From a checkpoint of a small transformer trained on Wikipedia.
Architecture: rotary positions, normalized queries and keys.
MLP neurons of a small language model. Each row is named by its layer, matrix (gate and up: input weights; down: output weights) and neuron, and shows model dimensions 80-207. Each number is 500 + 40 x the weight over its row's rms, rounded and kept within 0 to 999. Numbers have three digits each. A neuron's up and down rows have the sign that makes its largest values positive.
After each neuron's rows, "fires on" lists the tokens most often at its 100 highest values on Wikipedia text that the model never trained on.

L7.gate664:465507539524495475467531528526506500467476517513496473499473567503479600507450483549476545517475451594470522506563505500491419545436536521542463453517460504455491501631512550417491505503481503474474481440419558555453502449546474537525439464532585503530519613524570444570475514461453529452575563524488467486502474504525496527459515532521435547542478495522519444543484510486509521479473
L7.up664:473527555496473520453570540430537495463491541573543544574515496429477506502474496514425454505476480498431529469465424493503488512458512490557549454556475498455496480538523479469560544484531501421528511473503531535444493461515416535587543498516614389522519503507572529548530498466465481479474493497493524514499507490534486547500493507445492519441480488421463533484540487476535551433514
L7.down664:482506522436506434418475504482564495467522556522556475547490495507479528472464503480419478465502540502452526401494532522420524495421519514569519482496501447500449548473517464584519547429450511554586616402457526543519510506492432562460463500517476528477474523522484513493469501559490482452549505443476489492485534501537462453461497457517488545508486543499460519514553481552586507516511
fires on: " of", ",", " in"

L4.gate577:392439541533520504537420541510416515513526503495487476534474513593496564504514451476561459576537457554454514477490473493526460566450515488505438554483512457479551524598450481491478413550508466504477506434545540538492466522538514568478591479487456494461541473473545494471517516480514480518548547557511496474470491485517507536508477463479499519531535487546563511468512581419500505479469
L4.up577:522429437528521504454481470453408422489543452535506454501504479545499515556476451535482511498505486518542485456510487548508506505481524520555470506584518465501533503575525526480540427565518388508530567502506499496451505508467499561517539522410492518436502475453518506511452503485464514567586478493502518516491541461510520507527478541459476537553449482517511422553540544509533491506526
L4.down577:484503501456537501527489494493494515478508487578472468557536543495506467504526388512485520502511525452482475511493467517482494566532542463493637538478482540527521539481547478462441419556511462486459581417487476508503532472473557436472527496476469472532529449489472463500534491524558448589512436456506437460541509541516512527521488493429488495463562470446482519454464558485509482461514
fires on: " to", " for", " of", ":", " over", " on"

L6.gate294:509464476408547479489508509495483502454485517505498497497503450562478504475550489551486507490512507444487442511531560518506407488511580553451519471524534450452496445569530564470491499535532424500528456500421476553507469456487538484476553524448479437477484567521491574469490496444531519536528471567489425479534502555508524487479499490425462515486491514528375408515543537525556505479566
L6.up294:522499502531469491541462566540464585535475513517442523531590478473525411543465451508471515485551594519451485523502444520490476453571438524502500469507512498522534486485503520532482462522490545500455492492479422497499483532426505532478494531493444501507514590531588480442489433402462546553542547458465490482537486463434543556518531509504501474548492486559518528469465476523583547448563
L6.down294:476502481532517519462512530400526473418511529439540400437396533518514555433508533498510465508515520483531453484466463573501505501461489516418567525522514490523519534497497513482452433505533429504533526472501497472496528461468514532587443485485542541470506517438515511556445520468461484512511434532502545495515451514457518484526486478487551505492524508421508514517479537508469559567527
fires on: "t", "s", "l", "ut", "ed", "k"

L6.gate158:520488440481495483511470448484525510462520562498494517513541469502436555502528523503521494447398456490552549525518534561572518572536442427518463512494463511499498511452480501525502450482562472489568471501521464504518482533451484526454485556467514456500436501471553504487490467501535498473465470469487458493463551507584500509524473464473492620468511466444558513614519520489513495483496
L6.up158:442518512521496471576475508487467437509553524482590415461451493452451437429587561505470472412493487494510510496486502488523519527489540516456482428511454432510449501465500566590517453426618479504509488578497491524514441550435562541487498516503552484533546507417482530525498504465544536549444436427457453435481518431517460454550537440503496516500470478458440560501516564488607523489485
L6.down158:592564522497440497434539563470495554512505435526503513496499473531564551496459486509452512510528603421475486513575445508403513504467457448488527545404481497475511487476509464466521478454464499481572545519571524549522515502488508503535465480530453444505553472476550494455484493550525491535503504463494509449501436531554426530528474442498476506471496446559501453491550513475450469461555
fires on: "=", ":", " of", " the", " part"

L8.gate592:459495519530512498512490542513442517457570467525453510494524468514499513550509473488504524515489434465503512501467505533554534509431506431469525517504510453491523577521542453511571459510527481456564547502560445527492484505442521564501576440496498526519563517477446423449433564494522506465492511444448374483512517486467482508573494575569516561428413465497547445538529473459536562563572
L8.up592:492501495530548460537501497571515494515457558501537515510492526495513467639526540492519578504590450512552433474625546440527485529434533490518453559470498467455445457542578440447446450431428517461557567467457520555529524460542470473539487485492491544508522473492477550547548494500498481465505549538454460477405499510536512566509461518519497476465541460584476459429504542431520484447458
L8.down592:432442521530593440501584491418523421428506543547482401421436593546513475462474489479511433535492474542418491498508558525515480491477446489462534462480532547525502486484460448486492504530496495549475477499441508485441526548462497472516497519540546501517492524510529481465479509490457486502548428409540577453554437535499429520497503539497526489422515488529559468548575515547486433484424
fires on: "|", "–", " |"

L6.gate674:557502516485451482498581553563450488498457438554411484509585454494532513545469487559577518484495417373503532488512526497486491522567529490465444446505497493524530469476494524434487508470545572439490467468462569505449517529481539535432501470498523423489495435530463482555434471525490523404511474555491457488526520518541482475493579532455534569503523443526506422489398459485526546561513
L6.up674:526359467495462492469546473474509562487496468458485516543565559531499535508557476540474499458557516498500452512486491518521540578501487527421437434589556437486555549533487503575528558495500502516544499574548486482486532491573521488510486514508511528474490480477502457500536469598514450484459440588495598517557479458492554485425500547461486454535480530523512495455464513488495472501526
L6.down674:455417484518564502461475455452478525451547459465488513475490461497524485507513542474578488534532526478520558579534515494508447494486508465419557543487491463538536521496528504494444474459520613517534480613442505507543472547498524482508526452409487474490516540513464541509456499446537493515501451562531541501388540495503468597500544525515407505497561511454460487493522505503480464540488
fires on: "=", " and", "V", ":", "2"

L4.gate214:477500500510546512467510481538472516431479475546542474536519484495458511530522543482612477546483477505532475499498530562503533563483470499532456503516505504566498551546464517487516495494520463573544444509473559472497440534558465524468568473442503436389509472482500520488521490403427513423509471510505472489473520450515553497427497529397606461559455459559451557485484424522531495562489
L4.up214:525432449428442486568529533539507485457513460534499499528492447547512559497491475499463505541508490507479488459431519499494521501525519464455502557499585459511485507540474535553519509619468447570474523510474490517455464493541406516501489525467488542490555513485498535532564495457511496480453535483562423544447504478516529517512467511456508527385447529506492542519529452489577538569520
L4.down214:507521508541516483498439522550453466496562433497526471458504507525564502533514567450466480568493519564502455483539513425538530486506484464496505492502537495497464457523599455489515464527526471427598542460485484504448547450485500440552492430438480579457507509550520444511593464426555523525476527455443551497458391534559515544507504469502480527500568525591467485484568520548500525526514
fires on: " of", " where", ":", "erve", "x", " with"

L7.gate169:490491496562510512542535506443540514526484541506533510523489481459479550538542493527545420503407442500527557523427477499488534463493477502488472498595462558556468561510525469530552517492442536580530506489548527523571604468486483510555468491477482540479462513481482461460494531454497491499514481427534516514515553433546539476448494515501516522486455493524485515516489481434581518521515
L7.up169:503523510504570497482483542459513571494525472475508526435500496475503514532510484516582470498576535468451530496523477474495450403443487532597485479478548470486500513464525487490443504445511465460470522540466510494535550476506540522494533558500482474509510466488510515515574492562432537482520519533523517423541432556516535577443457592520485468512495474558508493550423512560488440463535
L7.down169:511485496374460488503540487467471453439477500528536484450536513478576496520488469528473548495595486509552488487544526444555517479492472440455535432573510529474558501497454526520482538454522437418506412531530436513461472544540491517453458480563536432524523515508471532499556524537547429490486553465572499496456565494492455502495458540483479410432474475463556500454497492506534492487540
fires on: "|", " |", "pp"

L7.gate585:485416475579447439525479536453607473512473549516524453451510561434490503512509498500488519486478451588514515556530576488506475428501434532483487507532492509474462580502518461487525538562488461480590524490531436498518496505505509400498490466520483467579499496461497492524471507517509376568466458475467535440514494504524500462461531478457543498516464457489473589523483474524494474496467
L7.up585:576552558495521513486478543484518511546557529600440476534462490513439470486495477482394478542557500526538602529468510573515445465439454444555530554427511540580428615514445534486445451475516497470538472522514507480522527499484532517515501514490536549486501529463447460542454430445474408486482483481534511489539485529481489536500456459547534507470445451538484454517492493487498443519492
L7.down585:439499469467469501488478486434497425424477549536476496512482525532506477622469535514503465537480564424474414528525449538578512518508528483496451491504516516489465534514517460521485496516472501478481499419499454479527443479532509515508433406515545554489545588555514494485553437529522405528527484467587502531516512490495492503558569569605522462454472524525523490526550487512530488514528
fires on: "a", " A", "A", "N", "iz", " |"

L6.gate205:484564525484446479510451483514517490555568492458519504491491454504454485485419489468455590481436495487493462562512529578530540523414538430510500526559530492469592495509569484465484494456503480519490509486518483497567463514479506514392494463514512501488477554524494444491534515556539568465453427436501516606517539483464545496441545535509595516450523598568512498466491481490434540503518
L6.up205:517541554512580511524470530460489422503434524427510537478517437484524434562467457476438456486497474541509549528582548473504472467490477444516486462504542514444538453488490524539505523497484577590477498534530408510568483477454538472480538543475477514518575535512610569508487468492465585462469469517548515483455510479426481534475511481454497474537447400489595461479435536449514483515498
L6.down205:414539530458479486472434486516532462436533482559493586446526458458496501476438523486482496508452535430533511509564507564493559408474493430548469519505561504426501518508478430604424441486518494583432523511497492525482467483480523486442486551448536527457486540438539455504554535486519437450449440445522491491497488483576525497497529507517521439515490547513509498525498535523542544415522
fires on: " |", "-", ";", "|"

L4.gate63:498429541503507485440486551485529504454445506505464599500523504527485382513482456460436414525435471534479485510567501472546469553508442483470519442533513458499524531511469515548533543413537524544444545511436457494517407464472485467504511527489525472468401527593554460471467542480509436536533486488472456527527451494464571495502486514511496525458523501505471430516550524529483540505486
L4.up63:546524493438501446453445535474445559482414538521500553457533435414511487552528511461514470469481521559514475604490420501568527473535422494487536443513517470462584532528498535484504547520484462444494575533461457522502437500384518540511596497474515515469479462574517480446504525509498401467540511491547497541538520475514541539485520467549538494510477571483573441514539472473555576485503
L4.down63:425498539493525475513549549536518475439490464462487486542439536494518501457460446573454509515495449462456448524513478534470479463479519469418456449431433478474537480527432454490500517443523496488466588579571454493502426520433553518492568524503481549458480511474553502523533487507483493539456460525478465503488516540465627448525416476470517516557479505484452551501508442422505569420518
fires on: ".", "l", "t", "k", "sa", "ya"

L4.gate618:452451462491455538497500498430512499525465484524490475524494540505443491546536493547489564534460481559500552449419493454546510480443533528466522428520495539477590458480511470485520487464476493513459480594485514499445507514420546457522459519511516506466464561476540470588516460475490466489421501443431481589542424489468539384469439484501547483496510501453510519493478442440606524488525
L4.up618:568550525535529508490548553494536524598514497530528517533443468562496541567526473483525556580494450473465464514473497513539571466514575560529489544516433483461561463560518533516541534526504460529505546502414471517547490526486531444523499527474573590520450543520554495508469528521477474498438471530478495527512529460475434418418475527509525509448478546571518470474528487483553499472514
L4.down618:527433497546558445459514486497530494520509481506513515447472483551510556506462517460475529507522522502478463565512430547524507488560593561563532502524458542501526518499495540504445433519482549500543448520495511507515503541500550579561486551473515487499511482500400535470533561539450535594523478523494500438461510450446497449469536467517516459491498523534476451548454595481426479444517
fires on: ",", "\n", "t", " and", ":"

L4.gate73:431467519561496518578476512561557477457474550552538463409549478519483429481575456466496480528525505554493503505455510433456558464524505560462549545508494523545507522593564476488554519547514506525546490535515492532525513488451477558535497507528539434544536554587518457516491498532570513536520570506462542471544569490466512415480417457472543488509527552544569498446510526501530426502442
L4.up73:463610468448496499550573498465535512461446519496512463520489469506505545509487520543493402499430488503455531507387539494474486500489573549477519479509546500486448488454513471507535515512438494505496470470544464565529502483482498502546473463459408550502501500497502408488423508433467560426499489528512543544482589551516486470548540499511486444449536512449529442506477540518497441521529
L4.down73:461565404504518494527564470545491567466445488442520459490479494491486512514454518525514459561460585493468511531398551484425464490505494513442479475466536474507536472465500440498544550527530485489558494548519440474489502449540494545534435520526431507464516513456522477532459527458483487460494505467466531540480534485512479495539544535430477410495559489466482514493463535560417454414516
fires on: " |", ":", "-", "anti"

L7.gate280:528497479583486416455479533568536492460487513542513480546523490540475463470546498484506462530516445501446492534482578493467468549513511504512529511534481449486496512509504520529475501520518503497541497482572526548485498576456422452533434463554552451493480522457506499507523492542453507491495392497505530552583438519607544487452463450531507509554517506518511478488469435570437490522583
L7.up280:527416459516526450478494526518580451462427574512422518514475535465521491481488450487536438513499576436496576553581491508531481515449461585511477507518547521505473526552503500513439490547519493524515448541531504500455507540468466483505542519488490506393480449552553495550562519514469483472482541555440475443499480470424485533560507531521527579501501565525463510527526503543522462474479
L7.down280:488422482476467507580494516451471433440467482487454534488511457463437564544532445458493515496519461462540476462464538511494518520529517531535464561525546508516487505488498490521530468500565418494485558535503503483487517489500595532542528550470447504460435520483509531514511485513417459522508511496549455443481532477464529500525515522443505501537499543526515500544605554460495517556500
fires on: ".", "\n\n", " |", ")", "|", " politician"

L4.gate137:512448443491541437432550527550562510490493501575520400504452526475519409502461536485564503535517471500490516528510442578493478594527500473538388478501596487464500571575494514559499518516481547528535502516508452515487550576529488500534562481549588549483555478479541562530502492463456465459526438455402493493472510522559487508484457470503503462499466505510466483534471505489422462504476
L4.up137:525499450464485497465515518527568450505458444467463458435515516448511497505454433480557465489463416509533472507499416502519496534482500513478444490475556435414529519453465504555530532467420477495500499509511478421472490499459491572480507574508533529528558412461547591554519494463456512471509477472477494515473495493516476499529535558454465445500557501480426471442507492527449506457524
L4.down137:539557517509511461510481502427443464469569568480525590459576545566514505516481499478436580427462587489507496451473560497517508537450522528506519493557492522524444429467511507591480476468539497538505489516451501526513506395456551449516527486437507463523521468484535450490467531482471483451524510473565475518520468554422541506493446500476411535524502502497546518540513549517537388438487
fires on: ".", " his", " single", " film", " singles", " her"

L8.gate246:559491542463470500541509590458533547508544518407507510468533556491554495526497497470502532479482438503521508491475473464549521437517511480441441541468437561588466485505488553486537422606523484560508445578514528486549509494492501505532510437467535451548493505529515466435476498547553453505490453541522510514417487479514502492545501563527446522534469465476440467490533516491549558397503
L8.up246:501490510569539473518450489550555525540446450469467466441471445468498449521570517452516528463592536466486481458493486547509606577489475504538500484519516475455430456525507540547436541443509475505494463488511462429558519430564473498460448485555526513531487525489518486487489489478495494463573493540483503462528479588467526513406511454453431453520511446449598512466468574482430486485497
L8.down246:441464466447490534482518511487585507514548501487517512498482543468488450560505450512504501461542507491498533457480456544547489455459491505462527590568443497493542544517520499509505523499495474594460500447491516498501529505530523502483437486495572504461534564504501438484411486514477456485517489475433455480509520529475524518497477596581501518479480508567483465411435460540491605509431
fires on: "|", " |", " 5", "°", "\n"

L6.gate113:551542539463547484489474431540457444541476480557481509492547479486490474490472472539551526609575488440477468491458565481501436513511499503482488503534499492541498538473475576504490468516517550542454535454579530585523469552443467568479536553525519438505508544545527588571499408523588451502459517463533482547511441448510557494512520556562519536452490479504446499443432478505551476453542
L6.up113:497509454444411497516504461503451544514506484469518539482507456495413494527503470477454411440549556514480540510374495467450458542494492497467513552444480525441527518604530514500430516497450487450515456447524494465470573484436444458463537487482476562497451444524386521577488465572528537475535453478484472508522432472521558470546511538456510469489526534484474533426466476457459536572548
L6.down113:538567457532548480430435495515521454586520480502474460507509531427454498499563510581536554510497453469456441523557476496514500496505524493518526510514563458495501542450488490523449582468552501565464528489484570569520500515467558543468495603477492457492508493523462528556492564503532423435504590515476506565427538507500525525472457527490544528458480492513432484532430512534494523448573
fires on: "ti", "ali", "ici"

L6.gate355:444455523459471417492584518492535476481468499474495445495552460517485512487494499463528527535508474416473477506539520445504567561506503493548487508510554554506512537495522628525508484458460457553461526406509548503531569489485479478507490504504521483548537460500512481511499552466450481507514489455575561520450534499519526532535494500449508454481506569492556543466560517414574488516408
L6.up355:484505549493570550518429467531482476470492534506449424474536578518504510510425436442486557453476536564476473497460421548524458536457536473494562528496552463539449545525494459472511541603489487469433547480469518597514502560532480537496556443489474468464490474418527542431548490597463478462554479481480490551489482489486449453524498476444559495473551517464477485542519542551512517510520
L6.down355:522499584487498528494495503440507506526502483472500591488445514514514533536505543509591428542466495520470508570521514470472499504457534494517477510468542515373596474473519533558526530497504470582470497499540476504531576541498406454469516512517585509492526478465491488442506588571482506447487468502511539529517568493513519476446481474473450489500503430440519511480536556447593488519436
fires on: " |", ":", " /"

L8.gate540:555521584507457487485572502524529508451499520532459501527478493516565401509523515369486530482421432524499564497533470512518553519494432552597447503534474538491525479455499536495470467468519522481538471567503437493408550556487495525549527486538598514508480478516521560553454492476404483502522440476430507511416510460531502496560465531453505536486459464524513442532476452485513509512569
L8.up540:535382452535468516519571551517478423510532500523551555449495458469543484538465472513462486426430455540462482508483480499456545569455526526520513522488547487525563468562478528467514399507487513474556547575505474470443522555471459484553478424498520578518489535551548533514457494466461429510459507475446445577549445477527517512423478531492557506540516526483552453472487503536509492545549
L8.down540:478553505486483478436496470483592498456460524427475528462494441540530482587482553508509472513515508524404472526518493555485499485507483504480535566537515444528513519487516469500500531569432511563469456571480490407504479473494561516536525449480497493549452474425465490528586392482489521501531487477478491486482485438459485543431501550561389434504468544521502446570437474513516515487502
fires on: ",", ".", " and"

L7.gate120:462525478507469496468509459513540437446531566526437553492463504490468524543507490538499558532496499565476525413474521519476475462461440470417481462506509461544535570592526466500528480552435488515569447456487589488564524522482478518575599413478547484446529545492569488492544412526434469470455619514507476509445541459488481449434498512493529467476494462551464474476481553582559546438510
L7.up120:478469473536489569434508489527558495500444476577522491546485551449478532523505497414480527466445485510559479496558452528435535563460443546452545422519457513512440474507573476465514491502483506499515467464463510503510485515473485479505503476475515412492466498541526496533470488475517489461490603544479530495433548526612519532448442485508560544460548470523455523446479511526575549481474
L7.down120:455529443479512470486529492452511528450521488567520489542473469503501546547510470504512492558458585520458499395545445522523436546472532505419528524589492476532501520547517488478467474453536491545558551441507495545504496544476499424540491514494462522546544515520505479566528525508484531471470508578537499424445522593536487527494510453529535473469521527492479477485558461541511445497437
fires on: " in", ",", ")", " at", "."

L4.gate210:543450475537477467446496418535536486550480471511513427521554456517497455511609500505516467442532546530505521515467524393531505564543537522547492518525527454474500514565558474492508478513496490467519534401457506553476505528480533490514510556559531422532473565479535526470504527536485588482471451473532492575566521499510526481520461478436544514498491531485580531511479450488474466506566
L4.up210:492534449502499498484470453537524487425458487515512524532473399542436477560513525527561511479485509546485486522517516532527496469578496514509525479471490510496499525511572486547532509578502504544449492471536508528456507584534425552571526475566529467461538578521433548512427492490483520481449552523499503570519594498528467431566470460566550473484534449499504447478515490527465489534522
L4.down210:536515522515567466502589500545510522482549455493533498492575475486482546541524553538510489532449489483491484541485526450497514549516487506568480520540474497490464516496559480496457493474525469435500458508431515540421463524472466599492490512540492482448449512478479508511487550495546551515532579416507462555516531524509487509586575463526556486537487500477475502529508466461521465409510
fires on: "\n\n"

L8.gate180:502507474489536470537539463485477543485476498477474489531526435511439429449537517497534489504515510539472561513468535462574579514516463463515522477453508452532447578531532421494499527570502439478571492483529467527524462481540425577483453400491519434542530486504472448445419498495504497506393444524512499607532482479554486410533458488501488491444506475480511523458492559508520516432483
L8.up180:462545535538571498502618560498472482451540494561541516564479467468517504468471495456530466519514517595557599477417559475528506447451596506502494460523455534440482510496487488529504526547493511527489534474497517577484512465541473568472472529476537501499498528466468457417447499463475516557543497449520433545557566521502482455560547519506490515445505471445528537524531579478481477519473
L8.down180:538497562514461516505494500446536510537472518457468531473495533545490544485540456479419483490549512495569536555506486438481587512516468520476558510491559542481479425478557566505485534528573548535468541471519492474499451465541514504526522480573534411500454519451493509516442499512436504437529527469484524486511501517518490444422476478498505481480484505472450454512466556500442517488463
fires on: ":", " |", " /", " of", " by", " about"

L6.gate417:523564474468518455528473439518447453532534521479490478513565543510486568509533556553408481556502456541478535457439527457545522445442542546483504505486470575529531473495508414471491445477524522463440482506525525468489500504467478543573501463436521517518487515459482496490511463434516580457492515446539508489479512498447478469481608542489500534491527503444454523436513515470452563479442
L6.up417:551520415568498488525541518502480479538491503509498467517569470499506462558598538449449533604471487526488571450454445540522487463465536509482437470552503483497551477446497509472514537468541585449442473458458573487492487533531525537482521540438508590539473510530514472478537447551432533460527524456482483534423466533526441499455545515533504494516554470468494488521475535491503464539537
L6.down417:578483581450559503474464516532509539515467500526463536470444552459491479497452497499571480481514433485492526555565514496425481520509507478454489472512582504503488591503513454474466402537433456554517556544507462477429511456523516471516449499514460503525539477521552490479452607510466458512506471511517499441561576406484593553516461489468434506556430509536533476470511469523476570476463
fires on: " and", " them", ",", "s"

L8.gate581:483414528539531561468535492485483471493510518501520528472508449402520464531448529495451473513477494506447459554534443461433552462473518494477423500508519533594466482457523587409507500477455509532488499557483490510500562572454503498526477489454514510474541521470548483399442524541511435551545540501423509473547479497552565446499471499504529487453508471533504584431512489537546437466522
L8.up581:464525505567485472549580520504495464469504517492504524454524467545419444456459533539501547528525494565492506562479539440528492525483461529530493518504513522550441488536454577528508437480450463467529496554550510571494520531472476522440490497503491558498491522522537512539476465529488497582495492416477427494519493504499526444485476462483513506449464470471408600484518468494526473431509
L8.down581:462465520455524505579485512510496497473464449515526448433528464527508540511500472498528446434537494536541502479471407482470560483508501485577463534450544450523508511482558382456420443461458464554480480531507529468490478551490515473513516510451494470459472500438512497453463499510504499470500495493537460485468490530521494481464469434523472509532412566512554515429470496529502612588598
fires on: " |", "|", " ("

L8.gate252:462607535518531513538465495506472483583518546479590513483554435435528548488572466441448462502484527532465452489480496529467540478485485541417484500446507558489555481468481505524487417436454517490470523506478498495538554518495492474502519546467428520497500585564460503457493558443515568419475545445495478477466488464505547406478500492463489556495542515423468498543436480433487519501497
L8.up252:508555500561504519498475520540464494577465542451461494518486547505443562508535412498501524483414451476416561509468503553503452498531449575461502492390484455464533483409528533443484469447542536454566489461502470522537531519508532482520543555541538525517489513498552485498485597436522550520535496475522566487441518462484532459543484512476518553437508505417470497570448459486539495473478
L8.down252:469467429500470492457507512513522479490500453476482547531499454488547498431561456512473431546508520498499486559503536516506495546433483477527439471545543575601498517530519557535480462486521485513459462400539546557532488441542506530559511442498452414512517490556508497535497522478484392509531525575525570523475491597465500547528495491526455554545484463495543503492454467489543544513575
fires on: ",", " (", " population", "s"

L7.gate368:499586506453506539455500511514398488527570489510531485443545490601472502488475529503490481488392550500463466534510533444478558447482497541493489444523540494495486535448455461452538454594522536488483455539524448490467489503479491527517513470432464570449504472457460516521516448532439554469534553483530480490484367479516402473525500490496451434525540486494475477463462501515502496495502
L7.up368:480488518521551533497509500528518500500539487476511520506468491502437505496456446464468548440473487531483521504420474523438557458486468536509531498529546514478478498497511553492409515552470465492441469523485520495524492557535482588462466573563606557552598477508502511482550499405498545555509429509525423482484447547446498504497506503507480470424506471462601550510535544499567568455485
L7.down368:508490449498516495561538410557520508421477504446436445456574460534438517511467507507505433409519505466509462489479488514452461441498492480452557472613490438462529410473498496495434505528461548507471480473486503491527485460473542528481528441429499448566482545509494456473415542559413446507455505508450554509519524406538504541463468460515525474462510550467374529532413480485548578523470
fires on: ".", "/", " County", " House", " Railroad", " Park"

L6.gate521:492461504436531475449531521458499514517518491480496448459516550469592489468558509479531508492518493459513495517477507493473548535459478563560464555490546579593465566514526506425517488457517463563518434528497534463443488557518472546451429529508525501471572520512532503479526505480432499522419480486428508444479509509494508461472553502462489501500537530512487497473395503447522463531547
L6.up521:527406481488488542479476491500494502461506467483488483531583529554457506529541459463579468542476452466533436580509495535469502509532513493540467553474525490545531491521524492539468459463465548521531396528491492505497524546559483449498453519575522512462546450554498480476483495397423499515445498502451543469507507496498554555463556561484496535519478550502465464472448531496582513487602
L6.down521:509558548526478471481490422450510502511498510540505477495580486497525497453417430489512544464422499494573454509532466529510496470515447493515501557525444509476542492518532563507575521549493571551449544544451461508591443492469445461483487562455530437531470574527545442376482522505572532541508546486519506474526477523532487472592506512497482508457452484526527443549544480514493511472469
fires on: "=", " |", ",", " /", "co"

L8.gate30:430430490567482494558495561400522551486437459525525556507556448565587491454517508482443423551556469466472512426457489473545520547459539489477491536497560553532579499521512538489561499510513521497491483485557456513486537453508528522543504550495558439461450516563523504538510484523489521477430523468510518510464467467433577412484538528467494481429498461499513416497506445530531542513557
L8.up30:489541473601437488522558567454513521513476456461484511495498499554559473520511473454545539537491522478446511414506511514500536467499481459482439457428547509515590469520560532464486464477471515480551503555561486525510553524525484529476482465548518565502463493542492508515445463442402477432498565476463516574369443488532498423419447542469508464490491493521500447477497488468532521507522
L8.down30:460464522551465491514549485471491464445544558467488504459483499505541496488513509505506510513500495511508512539506504470530501484501524464498437499468508529535524498531502569521511466534519493558539484629513476490518609508604522564522552558501520558533484512479542519535542600488479484479474507464459489526424554517458475445498511453525505502415577513466576445511487440568519484478507
fires on: " |", "-", ":", "."

L8.gate339:530468568505519489521523404509532416475559484487570499433541474553485465523459462484534555477537535497520531561473472552474536502538436497415418526606493496491561520398474538484527534419429529500486481479491452464475513495464486516495475466466499508502535516439496484550490529554422523503483452538480496477577452471544530496536575541510490501495574558556519533592482469484481517550419
L8.up339:463438548521527556514518498464466500508470540536478497473517537463516446513449478479423500480520487497506551467484512483462478495470432484469474424496492513462561494497468492532412498541442436507498503529489564476466495474467481559510533527529534500574514544518570497476470497520546429474460561479557486535515440500511443556490495572532510508507515445392520508449428508514499505522556
L8.down339:633512553519561540467514494500454502447475509477503530455561528496506415525545461552500442516556446541503469533510490460556508458551421517588460529525502436445521540566424500470572458486484521420503514477549474474522515513523526576590420466507552484516473562479479484510447478529460487525422508500520558562529529558504461484513439480538429450509454455476465478492469529497454451506534
fires on: ".", "-", " (", " |", "/", "–"

L4.gate33:468465570531463538534508587539503501428478485495533414500497463503463465541519518449473457516502505466472523442434517492488503457574596488449563484484566444485532577455455536451516511500518484557517566560521524470545542501476488463516498460490540530447492479531469509499542515558403526473524428430439446526484493506460512582488496506489526484456499472449556494519525432476586495559463
L4.up33:450424512500515555431507449504510502505464468422420456465548491503500489499524574480496517491475545554468547427470469445544526570567452504488575440448523482535482583512449481486516489431529497557567532499520483568489518429465535494494512471553578467496468464526408543477511507558470487477596375529481491520474503513514527515505518500572486508480480411476506509520497472499519484541524
L4.down33:456461452426472570441537520547530542605428539485506491515514478449543532495572510461552480480521507493478469492532537445500413440455571524502530585447526525438466574469450488516530507480482521507488477511558562541505475512488523520495523503512566540488449560463526529536534550500444431481634432490486483536520599464540526470464531508536556536569505513394515497431462534461490494479516
fires on: ":", " against", " |", " to"

L8.gate699:526528567481488490480526520472458477480459489460507516485462405474523460467558551570514532478558514409487509517474478496496491513536480513571506457482522493470570487513457473491433520455483418563512459489503507503480571465487487530451530447478495452509511505451492475529459498513447549474530422493481535448466522577496508490578523506449446423466427446512567394467520531558453598477479
L8.up699:490552598465520485489513461482460526467478491495474491471470510439443469467498542515521507493600539444487487521450473438566530487522456549479529451464479518489520489531465503556436481432496443504434474504536471556509444457495555476508491530510578536567508431499512541450486470490584546504453573461544510552441500478489543488457413561530523482489476469512500446478488552493446535517466
L8.down699:544484417526502457479526512520489547578535550435520470513507457492501412459477469446496539498453510535536513568520471496490525503470518519509553508585536514540495470453483444473518467501606486542520479413520469506533554502484551473491563521560410577451526450504488483450477524520453406544559453513486526494417523470501529499528499504422563468525476501486466515465513436552595457518521
fires on: " as", " more", " a", "-", " is", " was"

L8.gate68:524448512521487423433484490546510498483498489480490468575493533474526473512543467473549491538487485494506510515491484479602433496438504611511517507506548501489503529499551489433414502471561575449505473550558414434465498510447433514480500519532515461527550477505490586537475508467472539569467544480475511548461447460498522444489473455463527518527564493461489510523552444566515584575427
L8.up68:610449438481461524511509548507442483452530440455489511540442528493493440427446512511506540454464512481457514542523443473511486440438476524543520548415537534476418457514428527429453566545540469487540541592488474476443479493479440467549508430547469513501602550457498525470470450494473488507424482504517541466565454430502474523468506507524506529481479572532491480546513537499502564492513
L8.down68:466514527505449488562530443522554468458500436502504428518468470498558543495556524509409453518504401490516481445445540447539466579563537510440515496562506561561555479518596510475551562507466494491542576469517423482505502545517476539504507461500445460502453468489500530558551496427463458462518489510504513569473540457440492500551574462498464485428541496527513480475450460477399544517430
fires on: " |", ",", ".", "|"